Part of a small language model's weights.
Architecture: LayerNorm before each block, untied embeddings.
Training: a variant of Muon for these matrices, 326M tokens, 4967 steps.
MLP neurons of a small language model. Each row is named by its layer, matrix (up: input weights) and neuron, and shows model dimensions 96-191. Each number is 128 + 24 x the weight over its row's rms, rounded and kept within 0 to 255. Numbers have three digits each.
Before each neuron's rows, "fires in" lists the words (lower case) most often at its 100 highest values on Wikipedia text that the model never trained on.

fires in: "that", "each", "because"
L4.up998:141120120113146161143140106160117097121145098126126102123107089151123088108130155132118120148115121143153126103059096109118072132117137145133164111122127185122174146137152148130158094118135138152128144078122124150152135127151131089125121120135193133130143108101170138111076110130103144141

fires in: "before", "of", "to", "began", "after", "since"
L3.up489:117154129161105119155128112168141155102125158099137155102096120123114113136145082128115097063108142128127125179127146117123153110117126118157130086117155122111102144173146132116137104108106091142140102126125141134156116169136137156123162141134137148122157109099150130107138105106105119134

fires in: "during", "until", "of", "since", "before", "started"
L6.up1543:118072109117155144150133162095156164094103106144120144110103127125145114141124164132112151160085157125118111115113109166157171154152165127161138142129112126107133174112130164083112123122109144128107119123104119117146127190160162177134155143138131146120127122121128133152112132091147154094

fires in: "after", "following", "as", "despite"
L4.up1000:123133152148094146123152105146109117100170130115138138139123158174111172102151078129109159130165119135174101123117131106165135119100191110104105163088119161143135119118116149152120094143092144147125149188142132151132136149090123109154143094089159113153178105146141149165159132096159103125

fires in: "of", "between", "about", "which", "that"
L6.up1717:087072096124123123171113148133111144123129088121141146136151103109146114147132170158153156100092154125108143141150156100136152100110167158153105102186167107120141168127090134156167156102146084119108093167104109154118094129091108127092126136120137149150097140072106163115148159109085123144

fires in: "of", "double", "des", "female", "montreal", "krsto"
L3.up1054:162172145110113132132127147119161086131178134132132141128124124138128115116085119101143162118166107141124114144153145085104167153118123125145113112140151140154140124151122102155176115136115076173123121140104083133117085115141118115132110071131134099122109171138139083116163160109154123131

fires in: "by", "significant", "signed", "sign", "defeat", "of"
L3.up532:113069120151138143118130129113121115147171118090175099126157129151171126125159153139140195145119083122132124148091136114152119130132118120101134103158124140179119168168110113117112072136132123106138187102130126140153092102148087142135161185144128111138125131142142150118118114116092166109

fires in: "after", "at", "upon", "born", "following"
L4.up1318:123150142128126091163115110145075130111129097132136123131134129161168082114106110160142128158104156166097134125142100102156136090132126125117145133150167135167106145144183105147130153124128127146113143152091121144136126142110134122057119123128116121139136141097098127083121161109133095101

fires in: "he", "who", "had", "have"
L6.up1384:104133119112090114125075082137110143127178154131136151084143149129096099122107140105111109162110122110147121123112143139126180117160126101074110099100141135131074171125116102152108161180116108141116125108138127131129101121129163177147100134136128106194135151157112133129102107140143126133

fires in: "of", "for", "freshman"
L3.up1577:184133166114139129145143135109142098155112110119132155079151121148108077141142124121103128135146134095161132145114139154115116108138122135141114092165144153146137143132080118100114116131139143151105137148154147113113123172135124109122131128107172125115132128129166162148115101116117116104

fires in: "he", "it", "bullet"
L4.up1285:133121171078120125132135117139116126123149109119086114134146124092152141102127150113108162144133154144145110123114103082171118137126107139134169136140116157131111158104153076152154113184111128149130171104084099138122127107151118099098130130134158130140148164111106106146080067108107139107

fires in: "all", "of", "alliance", "any"
L4.up862:129142177132131124124123116156105126154148117126136134160129159169136133116144110073152150115115139102117079125134127102112154154114129137127122101129179123146125113141135110123191088119104106106133136136142102104173139137135136145167156116127107120133150154080111106084103147098117094142

fires in: "of", "jr", "miller", "diamantidis"
L4.up477:148108147098117119181123107127170113203129144138142134098137095112150104113117162102094100159180132119111178113150119077107143087156089139152157120146132097142126150186127112102145094104140126108148160135161076151118142163126136175104141104152123109129144134141109116152146178148128122154

fires in: "he", "she"
L3.up793:122130112110101115170132127137153166149111148150138130136179153135145127131122190120156119144157137136098117098103116110157157129084098081080160119130154154139128102135165136123098114146091154147142134114141096144144154137158103163095172101129145126149125124122104125146102169108117122150

fires in: "on", "of", "at", "past", "price", "wastewater"
L3.up1179:124104149161148126137101150085139131121122100159159100142121088121068135108128142142113174092175145102163117135155149106169139127141119128092122103121125069130093096138099105127162087118094133086149143082124102129121128128132085147091161111144087107188153136104106148115141137135155180071

fires in: "of", "people", "actor"
L3.up36:192139135167093117086130137085135116083151101098102173130108131136152157129157123142126140159111112116105134133143125132138126093180149152165126124120114131097176118130157138114175102102147103155107130162139121152129126166118095146112138131111105130110123130108128079102125126128143087187

fires in: "of", "ve", "to", "we", "feel"
L6.up1791:132079133089127124122093123160166129110123118088138119134195127148122152122104133124129094116182130164176107137100149114196089120127115144106133130116121152100126177170086161140134093152114109171127112124088129132144116118114115125154079127122157115134129131093111085147143145083143097154

fires in: "had", "one", "following", "that"
L4.up1312:120159105149125121122098146133163106134106144094140137117136116091141125109141159138123106088131107101134123102108117129167129104110118100186132155077104141097133157169112095131097132145125101143127117110116092142159166136102091094130147130135147105149103117197115153138114134140134124148

fires in: "of", "married", "taught", "casilla"
L3.up1275:120172162106171101137102122172125063141116129132119117123177139170147111138123136129165116105100111079140140126120083133117123136151170173167101119127184135090130138124118155091155154159170144139141126135118096172074147124117135181142145139137090170087115124138135145095109104105108121148

fires in: "such", "this", "these", "also", "which", "it"
L3.up598:163096135149128132121141160125128156082159123144127088169145124153092097100130147156096084120105121114080113127158111099108147146123134137108134150156113114132118083112101093120108088134081082108096108110108103099146147128128111162111133123109154142160118174102133119173125125090085174132

fires in: "on", "in"
L6.up1459:091146090135158143113132148139090101142112171146147091126148067132130138133089177136162142139122107082126147118156126073156146160135116126143081119152123114101102153129135130158152118132143090143116159156097154125123117133129159140134110124158160089090145158132101127105103132090128177094

fires in: "to", "not"
L6.up788:083113124153096146127088169131119125116116134094144071145160151134114089112113116116146097143127139150065133136125129115123124095149136100107125099126162117125112122137142071140099155105112120145138117093104113096166187122165079113157143113109117119120096129114137101100131181139141135132